{"n_layer": 10, "d_model": 256, "n_head": 8, "n_kv_head": 8, "head_dim": 32, "d_mlp": 704, "vocab_size": 8192, "activation": "swiglu", "norm": "rmsnorm", "norm_place": "out", "norm_eps": 1e-05, "positions": "rope", "rope_base": 10000.0, "rope_fraction": 1.0, "qk_norm": true, "attn_scale": 0.177, "bias": "none", "tie_embeddings": false, "parallel_block": false, "init": "normal", "init_std_qkv": 0.0265, "init_std_o": 0.00592, "init_std_up": 0.0265, "init_std_down": 0.00357, "optimizer": "muon_variant", "lr": 0.00992, "lr_mult_down": 1.5, "beta1": 0.93, "lr_head": 0.00575, "grad_clip": 1.0, "warmup_steps": 0, "schedule": "cos", "final_lr_fraction": 0.0, "batch_tokens": 32768, "seq_len": 512, "doc_mask": true, "train_tokens": 220900000, "steps": 6742, "dataset": "wikipedia_en"}
MLP neurons of a small language model. Each row is named by its layer, matrix (down: output weights) and neuron, and shows model dimensions 0-127. Each number is 500 + 25 x the weight over its row's rms, rounded and kept within 0 to 999. Numbers have three digits each. A neuron's up and down rows have the sign that makes its largest values positive.
A block is one neuron, or neurons of one layer that tend to fire together. After each block is what it responds to, as a language model described it from the Wikipedia text at the highest values.

L3.down138:526522561504502478481538512545489510519493508482510431543506478491507492468468512509522476512522486470473457512526509486486510529522505513565475530562463528470513416492458495530527545485500476531538473491499502504480496503482509524479514515496484503502511528541532507502518536528492517500479491463517511502467490512530482449483506483476508455465500486548489478510474516478537528521458
L3.down359:486521512476451526495519491460506510501489492455486526499508479503557471484508527479508496482487496487520471511474500475462479500500500467523493542502489494539469487472478515492508495527528471490451456463505520465519481479466502547468502478487487520547506549522482501493506531529482464521490494480515507459491502503531503534502523471517496500495470445487504453510475496533528522490461
L3.down431:493526468477495539487499533458466495547498545510464477478508493510491462493476565484491484476525504515508466532474495489502506532498524482507500546533498534536474501484471478474496506469491540520507475511499544509511465476519537488511482539499460536504485511545487521549524550503468514500503484517500523544509540500461518495517450499538497495502501496557523472487520511555550526494478
L3.down697:493476494506518457486530477469471534533506513482504518529516509498544498496494514513481456499486485513464504555488471508496531523490485489515537524489493535500499474517481447470476478505508518537461461523519441506549487489511493506515552530464564508486525511485544505476457526535473491511501535510513475503529492523495481497512487516472454501478480510492485480502471503487507510468489
Responds to: Year numbers. Four-digit year tokens, or their last two digits after a split 18/19, in dates, lifespans, tables and ranges, e.g. July 2015, (1894–1973), in 1983.

L4.down126:484488491506519508478499549561461557493522526474473532454519486506498517469481508549495457491520489478524511489500495534491465513550534507538504497503503518476444464515541474498480470488467501471482498474540509527484510488535512537509525465491472507494518483502505450510536496500482472552528536470548523507518483502489510492504488542460498474486510495504473489488469470468496489536512
L4.down146:539517489489486495505479459461490536509491477475493513538549527487494486500523483473553470501513547512501483470447492507505494511544484503502496519471510519483469503501485443514548471539505497491460531508512540514438452490516498489479516499509448487520510477542531503545493513514448497495489502498526506489474503445503498499498568554483493482475528459515442487477461533464492514521508
L4.down239:509456463478538471516518486485549509444511511509479510542509505469528504474490486504526464502492490483507489496491511521512477476532560503491490514537543456471486503524497538533499487500499535488483509454516470488457455515475500536522507526465521494468514511493522536518504504503462489456489486495477504516511472489457454500508531558466484486493551494513478460511522501456477543569473
L4.down297:510512498477543487512533474500453479483471488504484519497485515522459534470488461517494508514567538480498516495512474504487495498517500530530505498481526493525530483525490493538505479492514519504465515511582472523477462507495473482440513470505570461499539498474512488510524499483472435494508515511535486496462490512483513502483510485492464501457462462512546467492503524516543531521478
L4.down418:468511479488479527511533517512488468505566479465466498478503521454478524515495488539517462549500497464502534506503495505554462478521535506516485498461537511557532512553496464500536482517454450491472484505481518490505466499534487504495495503523502518529510506492520473512515474523497500417536467471476484516485494486511504464536548498492509521518475495520492486490531454539501501511523
L4.down500:537474490505508534467502494446480472511490540492520517519484513518476550524507461478499527455529522491531494474469465497547471484482507483531525509472488461488475478471525513480514476484512483503513507486549501455468475523498537539501538499490460480506517535497510481508500518484483538518483494485531507487529501471494467509461492532486486481519504477491449529509536539485506527557512
L4.down599:544492450501485502514480538510502444472518548516433510461509480493487574482517458507560522513480470497436482485517489503506469490484531530505510489479474485488512480452496499518520527488521481508498522475527468540456478498483494527487501526501446478509500473472473550521519493522501515474463498502481470473513486454455484522522530495468528522501507476470509462495511517489478511483485
L4.down632:502447454457479443470491510504478493511525485468498507500521510467510519472512554498508506518508482499508511480492530518496507501494506497520440506474533491530479510521497488513499500518491499501516528464515417483526491506527462508484529535493513461524506513535495457521464441505519488417531466503497501484541461507549487488470491509472507454485488481481480514495479499494516488483522
Responds to: Name/title end boundary. Delimiters right after a person's name or quoted title ends in lists and tables, such as the pipe after a cell name, closing quote or paren, line break.

L3.down256:508521517532482493524492467523496492450501470459561503463512498473551498493493493494479513524505465514511489540504485487527477456466537531517511489476474472490519480532494530487525511494473467527473495473474512525534490519475501476486522542518495521511489532463538471497540461485503493535511519510542562495477509474526537528497494475501464478513508506439551491506486435511517519515503
L3.down650:494471553512527502503476519509498458484553465515474541483507503527518466522545505464506513521456482515469521458440560495461485499517521535502519514455485542449442471448475510470514479481526500494512513465460527503512526470499506557455475498498503516534468506491536517457528498483500499491492482522483492475494498508505504508524506468503488437503525501498497467458519492474523537527485
L3.down652:518496536474476486498465477508510510448529495465503505457518488541532470527539512469547486498505468413470466508494504468501503490489500510506524552440471492492500532530492500527541488498474503489490512490516501505464515511451483535496524490501490529535527502492528506512519496479547509523455517485519493532499514450528533496511519489502477518506515531509531472472500490473508470518460
L3.down664:465517510521520549531481524501536501471525509490500475493533489518512499508490499484496469467517502504480472483499502534489511496523489545504516567481528499526513533491547503454472461447512504439535506483533488502444525478478489532470557520454492501469498523526471537532542491517478522533460484501478477521530522491513495506433523485488537477498516532486534518463532472539531458480477
Responds to: Empty table cells. Blank whitespace cells between pipes in Wikipedia tables, often trailing after scores, votes or stats; also semicolons separating list items.

L3.down202:532508533494467462461542481553479507533543516472517556520478469528529512498498517482506505463494470477459487515465478450465455506537513507500518539501526484513468486490517469439497462509514461522517512480469533508489505542489503531478514505503491508501481500509449467508512521459520487481486489459536481518495534549496502487479518457502506536489515493518483531503533524524503486496460
L3.down268:529526485487512450474556530524514476528489535495477510509502463519482492522491513511491447504496524543446532532466529454536512482492517496506496496507509493502447493507486474487478497485514482464523491484522515489511493512503515544525540511476527484541557525491540502537521474464499503526482517530509495508511499506465532527458531482539484519491468483496505512488494509510486485530477
L3.down349:536501481531503492500478488539438520466457496489527530481473485454517476453472501497501500477509504524463456529517530503489479518495511532504496498481492516540544490544513518509522502554507523503482479517490503488529521511546493507507545516499504518506529529509529487490513516509505533462530533493514508502470488526481459479531492490529473521489478491502473455480522482509479463536484
L3.down644:500522544547490467526506501518533550481484494468550473526529514528518483518493547482512529482497485513506511506472536473463471525489529484469523516510500478519491513502548491485572504542507514534489515505492501515473525462536534474492507481461519521512479496503463531476512513488512482523485490518497497465472530501516502480489528485521539459523452482527510508505479503524507508530497
Responds to: Table cell separators. Pipe characters dividing cells in wiki-style tables, often right after a number, date or header word (1 |, Winner |), sometimes == heading marks.

L6.down664:524536472459496510498482510429524485509455485508480501469499462502531464527515509509453465484482505521456513480542509484486487503518536515473480496499513543478470519483500461469458500470508472489478515461475494521478478503498508498488485508487468524496438486498492533543485543495493496488474450504515484451460540431483472417514516498485482487504485496501513465471522479490501529472529
L6.down690:489502495495494469496553510484492503508472522505506504517557510490486488500507463485507472481463539546525506486529509474458518515464493526539450510498480516508505499480485453503517490498485500504493521467531502516460527530480494520471516541533494512524494539513504513553473517529479497497503473519513465462519519515473483520493499516512462487529481493462491538484513460535519510491519
Responds to: Table cell separators. Column delimiters, mostly " |" and sometimes semicolons, after a cell in flattened tables and lists, e.g. filmographies, results, election tables.

L3.down89:516499530473542489511478501514460499446494518503535511444513566532499492525489510480509507551529525552477505482514495457471504531497493464481482491495547493527501509462498514464477474458508517442488501468513521487475496506491481543496499485512450486542531487490529538540514497487442484497466508491473543536564524497476500483516503518488479490515498471536548486553475487496532469518519
L3.down156:472505475471540493479480503471519452489496486499476527515523478501459514517498437504503546520528493531477498456513484489564497482472487498508521518421515549514504552483514495433507495503509488511512535487502483529503463522512508499500514510507465506472498491495523493498553504517515492432467495498499507478510456512496499527453510534531520514527504480535449504517569508507511526499515
L3.down262:467514502503526477491463485449473485520502541479489531478511585509499556551512484474558451546535475522491537463487503490488436526521479474522487481478513550525486472477493497446526497469481552497496491478532499531509525551501482528505538514469463504525510497479524467510503516493472466498472468512470528502521483481478495501490510531490479490534464461512520510506542468527520499517491
L3.down482:491499540477547458481499467511496526526498507524519464484472531478496502501458537483516488502518489517531521493486472468486492525494469450487484479498512519512516547540533501500499484487523477502518507504519500516489522491505481509472499516487477455509489496493463499514490483494498504565469505477522511537507511503483493506495492493496487498530494503501453525503528461479479473517524
Responds to: Main verb after subject. Main verb directly after its sentence subject (pronoun, name, noun), mostly in biographies, e.g. he received, she gained, Perry won, began.

L6.down655:486515524475468526465484461496510468559494488515513510480498441518568459506515523498500512503512462557483511491443522496454510476446504521465524472479506497507502499524469507495495510512475531491467479539458545467503518485535463549507496522532531478486466525541460498507474449519482546488457463562508484516523485554550492492439496504502506466506498488467537525504527466495472522472502
L6.down677:481522517463492488501441489484520481532500506474535516534511477484529506453542470533462488460519532502494500488493461499487520516507505504494509512489531500501555496455486515507463484469533545473503462535554491487511510512531503498526486544463520441539477473455463485472493465519504501489493538467493486433492504492496505465535534481463509531477488516470535462513513468457492544505513
Responds to: Clause-opening prepositions. Prepositions that introduce a time or cause phrase before a noun phrase, especially after, of (as a result of, time of), during, due to, because of.

L4.down5:499489505489434497561479486472467512521536499495540481534547506516520512531506524456503509473505496490486550465527476514481463522474469515545501542504521508524522528533447536514527522514531479502492495503483510504520510519480501490454498501523457501477512512476488470509509487500506497505468542487499496488503507505518566507507566469480467526531531496531492506540488503523507514497497
L4.down96:521490470544494510452491454474508491490550525440506507488529458478480517525542513464484494514468501494483538489542485469471557481531512529495495520523506513509484516495533519499522518524498473457493482481546496534552502473496491479518542504465512518497475509438502513541514469498518487494497530524510504486517520494476490471486537528494516467482467508507464492515490472485460509505507
L4.down111:510479509503498503502533513492468505510495533523485481506490549517515506490534472525509499506486492469451532484479472512529474524474508491497441518515491512505493496572468490477523473473445511500477509476484534517497536534494533515477514472537510478463517462503486465494501530482535465484505490488461529530545475520546525485484489516526449503527432459534500507502499499500471467500500
L4.down249:426476480468518482496460503487499532494501479498522521507463509493506500513489493519483486520530479476520485495488472484489486475505449451501500507501539575517493515536500543480518495492470559446549515490526466499479511555521509496505508534515467473519519502499499490497522499521457462497457497502499517508482483519488492478457466501495517514520473519511511513509470486534529506521498
L4.down267:444487530502500468485491509482503470528522522477533501504532500476515464503501489492483506475471541500504515545540489479456463447485451488482506499559515518495505478449497501516473472444464520495503541531527481480479500556525493474512516559493512509498462524492446484503542520548513527504482496560524482543491482523506500460471453487472491502497506475524518516517486483494450525541489
L4.down279:513500524497491494502498489528468501515491481554521513502516498509540486477545515533509475506465501528514499521521463503462505517538536495473481489528479437465513477421484481485496498498523495528492470531497528457523503453479483501476472487494516507483489529493496498505503478500511526498511573534520466476544477505463460485525507538496496498516478493497544508473497464451526530509524
L4.down390:463483475499523517515505458510478514503535475518551562537510527516477512491490446520477507525484499491496507526485464447484517501484500489470471502473543516548523465508463494499496498506492497513562544514499442512506511514488507484494511502501515530513494472507528490552531510502506491479503517441524524500470517552484526496480519509549493520506500465494465501456504496515519492497534
L4.down511:519489503550539502498492495497529515452451471515528517445516488525453510548525493534474558491460518520502466511506472495542484439538543494459488473499491487468501499514485494512456496534497470489524527450508469494525506501474524531482530504483503475493496521533495513534505502516507499491475515467485445535502524511536513501488491511475479492460486516513500507506475494456525504564507
Responds to: Main action verbs. Main verb of a clause right after its subject, an auxiliary or "to" in narrative prose, e.g. would play, agreed to buy, later worked.

L3.down6:508477485481517514503474434498504521499511526492511481467532500515480490533513482485546468503486521477530487516502521548502472436512488519535439484551485518497502543546482507480549508496476532482545517522526546458522504508505526515505507496513492508472457475493470524465459483519513479526490584502472505483496487505475486526518524484517492542495484503492469525496482519514461471477505
L3.down111:488519523494500485519503492482532493509490501544511503497502512544519459561508475493498494494525507528492489477481532517518486479516506513467478497512509469461491523493504516476466491485481522540566512498506464498499476512512484462502494499543507493484484538477462488510533540516504536491445514500496547514458527514450517518524479517516510502524511505533525478476530483460442493508483
L3.down277:518487501495513514566512501539467475504467502504499473515538496483535492472507516468517488435527513513493498518542456525509448473495534493500435518490522499471495506472486497479505554483481503517474499487496523485462479497534506490472478522482456465527488488506495485503503525497475507504509507510495504528520535486443443486508492497461483486526535533464479495497509462484500507477486
L3.down626:495521499471483467497495522527518504511520496519464469494534486486530479472511486460460470480514487518522495479514519494489522516544437516473562499433531553478537499538561564460497516494525475469511473555494505472475524494496447508481493504488498525527476497530517487495513533482497502547458493496488509463518474542505521500500530530510498476533513530534499492519485485518501455519470
Responds to: Paragraph breaks and between. Fires on blank-line paragraph breaks after sentence-final periods, often before a heading or new paragraph, and on between in relationship/exchange phrases like relationship between, collaboration between.

L3.down132:501487463485490438502462475517471506501466500490515527499516497495524513484505456548492514522502510489494495511518513473532505497519497451499520514496473489501467533490502551502502446493500496529526520449492481522474529521493504529468498470506507529528489457553567508550488476501511535521506555501522509542522448520490506489450491532462504508491469453448539465494473489479493510532525
L3.down414:516502476480532500528517505529486517497539516536473469488524507517450483491505484521502515538506512533510467548529500488518496519512458489527486512493547521484512484485478479492539523526508515487528499476528504504526504500487492487521515497480514532488518486477539516514526496509523520490485510528500496514507481501499492514518515495483499543484467559501520506507502532471520498450477
L3.down468:464476473468481505465507449461490512505541509475464503540484528524495507515530485505546517528507521456505533498483480503495505521520477486497514509495487526492518480501492488484483501504482508468520523494516528486474494533535475555488515505529475460512508509479495510504510542482478491455497547483467489540495480537455504460491479515514494494490511521505484482508498474515484498510459
L3.down601:500528480516428503518496499502469521511535544493462464466475509512497473485503492521524499485477517542500460509488486492548513529518492459513492523477496453537481543487478487523497513506497511499495487498539473475495512476541489536504501465515508502534490479482535521513513501483490498487534548519500508521533502509496505512493482562483536509492513490460505519495514486480501533456463
Responds to: Plural noun heads. Plural nouns, or their final -s/-ers piece, right after the, many, numbers or other determiners, such as films, songs, students, sources.

L3.down188:465500475526539487524550506517494506463454497492518437497466508482480508485519475489505496504550501527494524495495505471493503529521470511512485466522497539482459489537476513474506453496543531505505479496506494490536522531523487493500532478518482485506504487454539497517489499476479513482428511496494553506526505493519461483530490531466475474500500506487462494504506495479510527519481
L3.down465:455499512460493541500473546505515497450484529513520537541514485504484479508510452492476530499505489483495505503498496505510482482503493437539475526509524494456522525510495503490510476488475495514553533505552504500483515501492548487548488509518498474496459501461527525485449518506483474505436526549496562505499548525496490518500483539491466514511445472544508481523547504490482504485512
L3.down548:444494497509559467495526527518524495511485443481516458499469495468534455464531532496496510480518485473525530510468505466508485482495537495486503548501523515529481477444476497515520467488530509530474515504509463558478501529549473538499503497475490517490488474543559499496485442477515508507532489490506515462489516504502479521484475485495474504499487491520454499549488486476493484501488
L3.down582:505503506523476507490516536497504495480453476518559499515516449485478513469488500492519517497501486500490507564471527509481500532480498485473468502518552483508478493507530519524540487488533469515509485495542470549490507475460496509552542540502533524501495453512527519527517474472514544471471510543497531454537511497453514530487519502523497484442464498476511502496497487500473502547496
Responds to: Temporal clause subordinators. Temporal conjunctions and prepositions opening a time clause, mostly at sentence or paragraph start in biographies and histories: After, when, before, until.

L6.down308:434475481505552497441518499516512496452505526432490546488488482515489496500455523475500444526521472517481513486469522458478510474480457504526519540510519513533493543512512469441522503505507495525521553525477461479481502537533498494514495521504502499487529518501457460520512493552501466459472466507497536490492486514507521507445489480503527509488504502516450504518502474560466538498524
L6.down584:507503496478446481531506513497476485480469516491529530501498478467512514503501480545555504480472534458507563522491520426489505537453487458459449511491490530514496509502540524484540471520504503459512500531514499495466537531524500501474499504528482483511544509530518489510532518524467462504452506479465479506486488503493513511461467522560503504491453483484499492572508486510478479530504
Responds to: Transitive action verbs. Main verbs of action or communication right after their subject, often taking an object, such as announced, ordered, reported, criticized; includes verb endings like -ed, -ated.

L4.down49:514488493482529516514522457531499479467507546532516460490512520486516471575509469525543515513472500464496505524489486507480485529496494484521523490523488509527495507509475495472511529501523496519504518493537526495510466512472492489482520504514524498508480448519531511532496508510439512550428533480481511500488473484469500518527495503531485501510461494536529488468484493495497482537474
L4.down123:481532493496482480474471449536469503518505539492478504547503489490527507487432475509473469477507489458548506477486496474487500528485514469521499524544477466473458535467525515470516503500534535479477480513460536481489490487497459485481509548565556507543491460540522502511541507515481486517495505517497499543491562545488512488487534509517451492495506513564520474513533538458500508499503
L4.down213:517476468459474492508505483481486518492512515483504478523483503486502524519513502506537527516506513464494481483486456496496483500483492420473494487467491485487499437460484502486491484508497541487481485542490524516527457521470508494531535433513518452491475494487529473482518475531500493502466494478448473474480525486518461482534494521502500532498437479516537464496555467512515458498497
L4.down286:473482532500492529503535430496483538536543463505534454472508489489509505560507489527570516539482531475479544516445515521538518501495473499531476509547507487494490507533524480487503491490482513523487520514503528512450499507523515506515529502521466507472477468525480532482551525490528511501488482530468478483502477488515486519531528514479483518472480501460493501469511486514496520464497
L4.down304:514478544561513495549504469520499479506442493526546490492469476517516521550490478468523521504518528496543515528503520484545511487497505527490481473513570478558502518469489466480499500478502553532512505499506567531512477520496491505518520469483488498486495473469498544511511464482478485497516560526477489511485539475509489501497521532525514534534513487524553471468475507488494487486487
L4.down308:528528508512491493491478492520565475457459517477497493463476514544507464452506489527511535491471514492482521515448453492550453540496532478503489472513520534558520514491471504504499490494505475498542517495458491453523525507489527497491482447464508493449486533555521508444502465481507469472521539489492487495507500476490505495478506499523533489522480509485488492503544518522473488514528
L4.down426:502531482505500520544470471519501465514454529507504498510476548491494530477452492509508467456518456509531475516466506518476476468493524521515511491490484490501488576486516515445511508487530515524500459483474507496501503506483508515496540508528510529493535498471460511549480506506510492531524539464507499505506514474495468538490493538497471505485481484512478478492494530525497501493515
L4.down455:493443462482579513518459516480482482491465511529499512441439555489506509530489519471490464503530507541499456508459488504539489479509457476486482502482476496504477472516520504505489472487478483498489490546496519520467479499493465487493524451489479490465514502473502452515523547529461445496480533517477485500483524493520504521493485531499500478532460505505492525492483526509491506526496
Responds to: Paragraph-break newlines. Double line breaks right after a sentence-ending period in Wikipedia articles, before a new paragraph or an == Section == heading.

L6.down119:485492507518518486484452511501522489489510479486515510476514500446488496539457516483477519493528467517517490449512458539527526438512454505500486474476482487510444469489496522468519456478517549493496541455457459478511470477513489465474493495520493511529509507511525513496501483511499499509513547444528480490505512520447484510498512512469493516486493474477466534485452463501505517499515
L6.down519:544534473566544517500462547499517533492446524497504477505488502484497466459520479481517531521499475537523541495520474540474537499504492498500480470481459518500526469480483486511513522502467545572458504459470523504540465533490499470490488499524469474498486529491514502519537491527479507503516495518522497473493504511470464563482474481532470508500489475511492460517497488491466539486527
Responds to: Four-digit year tokens. Year numbers (or the last two digits after 19/18), especially at the start of list items, table cells or parentheses, such as "- 1990:", "| 2000 |", "(1992)".

L6.down179:530487491497487482492512514492500456486511511506485487503434453481478544535469505521492507482499482536483482509480493518520537502515533488506482467502489474465481480506498530491481530486519507505515520488536498522520531503514509494522529527506547504461511484499477513492521481472516475489506495499533507449510498500523518520478549456497527496522481530549480483521519498436495551479471
L6.down643:503462505454483487488546493523526432505479487526531496496488553478465491529554504540512512500499502592522544497537489504535480552453517462536481465480463455509495498530496531537498496460467498536488482525520571509507505495452492511536483514469520484468499523468515531499500487476494483542443526479499544472499527480516480546538512502514503523484508504497517499522535467503526506489523
Responds to: Clause-opening prepositions. Prepositions that open a new phrase or clause after a comma or sentence end, such as of in "one of which", after, in, from.

L6.down222:523462501470499490492472527517504517504472501504509491497516523535505499502497527495509494524493500571559502489530469498496497476456508495555515565501476478488511489483478504485489474524471499503528536521478507545499425493532466489491522509498547528462517527502539473552523531510464501539514480514533484514509539538476508487520510515529470501508513459536519489465512538501518500495478
L6.down288:467485495478570535494501527503512474550542512528490478563522503486470461496523503518527480555480562448494493475509534522487533483526466494542526498493495482517490472504482487543477516496508500496501514505526492553491465515509496508490513529515516506508559487504497506489533512525531552443503537491475484490567522480477462501494449506524499497484478493492487531489560503469499459475517
Responds to: Empty table cells. Blank-space tokens filling empty cells between pipes in wiki tables, e.g. party color cells or trailing empty columns in election and sports results.

L4.down189:532513511536506497490500468457442486540488487462545472534533510475482487475502510504536478534512528495492487453504522528473518522488513487482505539522477523533489539500492500473509525515489483495537488489491480503490489548508525494499478504475531510482494538503495506520515470515500512480537503491507477510529532557499474485468511551498510496499446477500481498532517493549466478508537
L4.down251:520490519527458490494503532463510513544526499494451507472475504472501517545482503483538497493502542489498466534493523503496517494448518504551489506507481523480524492527501518484485537485449468531522525475492498509497462495515509513482497554501487493564463505502518526530530472515525470483519513466470537510484467459536507536520519534482493477511530458490513520473527562504485523439530
L4.down254:508481501544515536497514506531464489515542482477486555456564510544532495514467552496475499475499471489506525476473496497493466447449511521478503527502527507503486471511515547528486524488491487475507502461520507491520508484510548490462509461477504503492477541490474515461498475513483486516476547484484528523510497473500497495467498502515535472475509484481497541498513478455528523560535
L4.down495:500466475494464494517452523508512482495496507503496527466488491500459538515460497533534475509502501487500468491525441473471452480499465450519494541473465495496469538473506493487496473492470489533496471488491473474496460482456539493508532486507496538520468473521473549505493490502469486543499505524526563520506474519518451500543523515502471503481490471506494499506522463487517534533515
L4.down607:528479502499483500523498495492534478483462465478496446549478519481470463433480494486443466463520502518521469496482484511525477510477514435478493479465517485516503517483503470513514499506507489480530485520551491531498474506486499440480520504464471481530499488484527503517549509455506501512528503509508484490524457523502505512510558554508510508519492500498455508458554504524490527469497
L4.down620:477485495464477454514489506489529514497493480482513486507482510512499512469493523546500490458515540499484488505514490537503494486509465457501507516516551471510535474474494548516506494480525490498527521495480519510496496475483534536530496489448463470545512483525489520502512524526487504448466494507492491518439517465486467510459484512453470490474510521475460502509526480498505490530475
L4.down636:486504505503493538515527542452517530477512535487504515503555497526528478511511535512553528489478499491508474484545470506448481465496487463521479517498482518536517497517512523507520519525509511530533500444537538506502507476505541515482480483502547498482504478558462467514528543482453522510478488509523475504536505489487510508502508501521434507548484536482487452530464533533475527480519
L4.down679:501524518498498497489508500470480478484542470480488483520493555519470494499480515526486480501495439480546492538483506502499509544520507477496452496506525500512526540448501503476517537473524487548499547454526487519522508502522524468494521490493529513534524457544493527504504493516472505456488470488515500487498500546464508551526516493528560517451522487505516473469497519515506517465502
Responds to: Year numbers. Year tokens, often inside parentheses in citations, filmographies and lifespans, e.g. (1997), (2014), 1994 collection; weakly, prefixes like co-.

L4.down43:504512518457487512533482482521479525483504498498456472494520509479488482527523440509530526460528564496505500470541498573528449548522492507556521501455529506506490542498523490504481504515503533510521481459489475501509511502528481522503520527474504472537520488488491550499516499430486488469496564527517545493520485489457497476555506498477469506472509481495487508493512478478487533504483
L4.down59:513512508513521456536483507549543493493489509504491478497469507516509495518514470490496515474528474482503465503513474494512511486522485488534512438525537529463519520475479541545467491501511483500509489551486515499492502518503520468485464521498487497507481463506491492492549538539526534488462500497498511497509480517478511520480519485511495461529499482512518522513476489457454527498478
L4.down150:491480509533481465482488454514474490480470529530450512500473446483524489507500459503512504478542503460504480498479446484474519530503493499481499528508520496478526504459514515508478478480492499503488490507541481492495507504523514468472465479555497507525534475492437473478494497440492515454489515494452533484505510547515522565512532504545510464498553469524519546474475516529518501545463
L4.down187:497512505432506493516496475448493488542518496467532474469572493537502465524491497482520514489489517520522518475531531509456480497491510492517549465521510527494493499465526523485487519509509479490509473478504495517440508505494438506524499539515499490522485502489490501467539532526548488496483486482535493466529487492488491514483504496448503519526501512451527529491489502505473493485486
L4.down325:517445456497460481479508521450492488493535492507556495493512485514504458492516506488480519556541474482489538495527499481465488541475485505517456492491532514537493455455498536494545510455493480513469531522488537489464511517493492489519483492513463492474495481488491513505492478496471448477472499494510482521525470509526480517470496527475520504563516474485541511517529539506500508514531
L4.down410:458493467486476566478477501489511455486487513538474467484522455512506472461506510527450476504487505515500457465493476482493482506505465535500504491474532462500495512485539512454502460524518483443484500483545474570528519489497478493496476475466540495471483504511518477476556513503472551469510530482508491492512486560465481485468489516498512481479469428512469525531527508521511501530506
L4.down581:458520544488477464510493504472478459499430440513510505481527477485500474510516514530474504454465516497530504511490468503535499512530507491461493484439550490513476513492500579486524516502534502491474491465492497505511564484546515511520479493488470505525546471499537531473503489499489512547455488485527525451459516528492541481539523529486519525515479540523508503510490475509479518497462
L4.down691:520488490493515473487503524474526493483483502535461455508553448520482503534495521484460519482488472523491479488476533494470503512508500478543525536500490527474455481481510540495448513503494469512497478481520483519519517459454482557512482463482493513482492476508533514495492524527479495467480479513519569512496499511498497528448503492552537482527462524500462501525506518499511500483472
Responds to: Time prepositions and verb endings. Mostly sentence-opening time prepositions such as During, After, Following; also third-person verb suffixes like diff-ers, suff-ers, agree-s, and all.

L4.down104:514503554487495512478489471529523458471472516490538541498501483492469515453510495468497466469514484542478545484521483515492452510484542481460495539505455475535486525483516524515489512491538507521509524511496516501501497533520485490479480495487499480488511552507513526503498553488549530463502523488500489455479497500549539530540508486498485494504466474462440505516512458529506495569506
L4.down110:509503467489497488520462477490456546524483475519488507521510487472520440456508544531533470420487494501543516490507485512517539499499514503492503482526548557497448493494520516507494471503468494487509462491481498504450517479486550504485546478538465516560492439528473576477453498493461535517507512487513527485496507511465481460496514537485530494505522471474493495504520473512506505477492
L4.down118:531453524478513518529506501489428489510523482546541484490514495524509497504455483474477513491514485465495494466486518480481491505481462505525480469495497490472510515559486498451480474486488513513495509501510470505502514526503506497498485482496510502481472471465520501526506488431478513525462482477490544514513553491500469550542513519511490487525489502532515475512492516502509513532530
L4.down445:523570490472527502478531507502500517511492501496546499514492505475506508508488500508466497454482516581540506490500520492524456470521498493486464521501532523533496526482461522507475487472514548514472494529509509525480500492505543510594493497494466480501453477480507523484478464499468483517418556499516520489510530487528481509545498501491463533484475522473477455510526480483510459493499
L4.down523:495463505511538496477498451489577497513509483416501513507505498519543515540472511509520465498496475520509482476511479545504497493465517508552493473462516495484502499525523514495520489472519530478530525466474499471484544522498520501515502498514515485442473504453527507502512514475520487480479503530485513511479542520483472535522482494492493504484464530496504548507481503497475471510514
L4.down534:511469546504520495527503507483458512500492487508526548551470511509517504499474500511517495503537488442477508541489457491493474522480507449504485489510530464477512470490559517502511497487531460460509493509482539507519514504488547524484465497472508524518492476484516488518520516485505489505548505555513471470504493487498530527479538530531497512498492489512515502531498511555523500571511
L4.down640:470491475503496501493501506460512524532521497532452488461524492462485487530505470516513527527478480458492459508547485522523449521516477527472482462480523508479471470496500491543480457505444511503497500486497525528509542535485550516524492496512450499519503464544499483470518516496517503516500504478497498468500483472501448484497442486514509491515474544494510465472515495511489524504516
L4.down657:482508499506497483520440506470510468474516550432524475507487485454492515539491479526495474485510500471509488473508459485521510446491514471494528509490508510531452505464509540478498496484486515524551480524493478463508456461528505488518486498569478474562486517503468466522501484506497506504457486520453463496540535500494480528515507513515450524468502524553523487503512462487503503533525
Responds to: Temporal sequence connectives. Time-ordering words such as after, before, until, during and when, often following a comma or opening a new sentence in narrative history.

L4.down31:517502492496472520495474500493494508521501509484545440501498514507493509530481535513495551484449473506514489536538526518500524481473483424487500495465523524520529499485479517513514511509527467458502528522463518470490533530511490465536518503462502504441497511511493464501543537477513500492431518530468497541488530482494475500493483494495509451462497460516446497495540481491531522495493
L4.down34:459504471506488504502550479501536489518478505502528542503486503491518518499471518471547502480529449487494494484480504499503479505474515496464499554438519570513496554519457514472500522499477467471565531492490521472442487471494512496480509533493446485485525490492454460513509502492511453469503467477454504470491485486511518510483529526499530472538508469531476486462526503508472509503502
L4.down64:481504546482516471521479524487487513520463512496506525535508506509500491507513494487573491493503471519488496508521500540510542477461474534541490518518527528530538454538472498535487453476542514488487481510471507510482470529488505505531543497486469479538482521462524500479470505466467512499473509508488500511496522476493480505505465495497479485535488507495536506494508534548524504496499
L4.down238:513491504523514489500505509503491538487506480448470535490503507519498552521504497486493472499457459463498462519521489507530485531591488488525477512509527492479512551479470490520486512500483491514508467498496497468508489521520500529474458489504483516481508517509457505492547531473502547449489539487512499485473491515460513512508482472493513510468512470504488487498467523513478531452514
L4.down453:525530507462491517536516456481515497478509514537470507474523466525534522483520476497518507540533519514510475489496522491504502518522453531513500541495507458522507516507495541505482512560466431445501518508508508498491533466494477490509507478504489513502506519497488534480456457483478506497513509475480467492506513490492500516508544502542491474519542487494524517503524533532507477474480
L4.down478:478555498474501545511515481467473522544478527476523515525541488467542449515524450510509477498469504545502523493499471468485515517504440491561531543454517475510483526479516442503496458489521510471461477490503470479446509557526481459465471517515486501491531498533525493476529501514481506510474543483507481512494507497486515549520525502512473462501490498521463489476497502489507517494499
L4.down600:494516513475509504460538462502489548487464500494519559485472491520495512469516500543529543510505548543481464490506515536517480505487479500545503494476514457475508533501463531497499507522470523502440492464508516519492474523500487479487494488490498500465495475515506481503488518536459471497503443498494488508469460484576498520534535501492503527465520471487493467512500509486489480462528
L4.down701:531498505468498478550480484463529497471509518519516518521491490538516498518498508496492473485478520493507457530484490494503475489514494558525492516449457514514506462494530476483541505584526502497549529497482520574433516486521563503479501466462534534506492500532505479527497483480448486535508481507521514496508516486506500504494470529466512466469493483495507505496490472532503473529495
Responds to: Empty table cells. Blank double-space cells in Wikipedia pipe tables, usually the last column of a row, e.g. election results, census or filmography tables; weaker on ordinal suffixes ("th") and single table digits.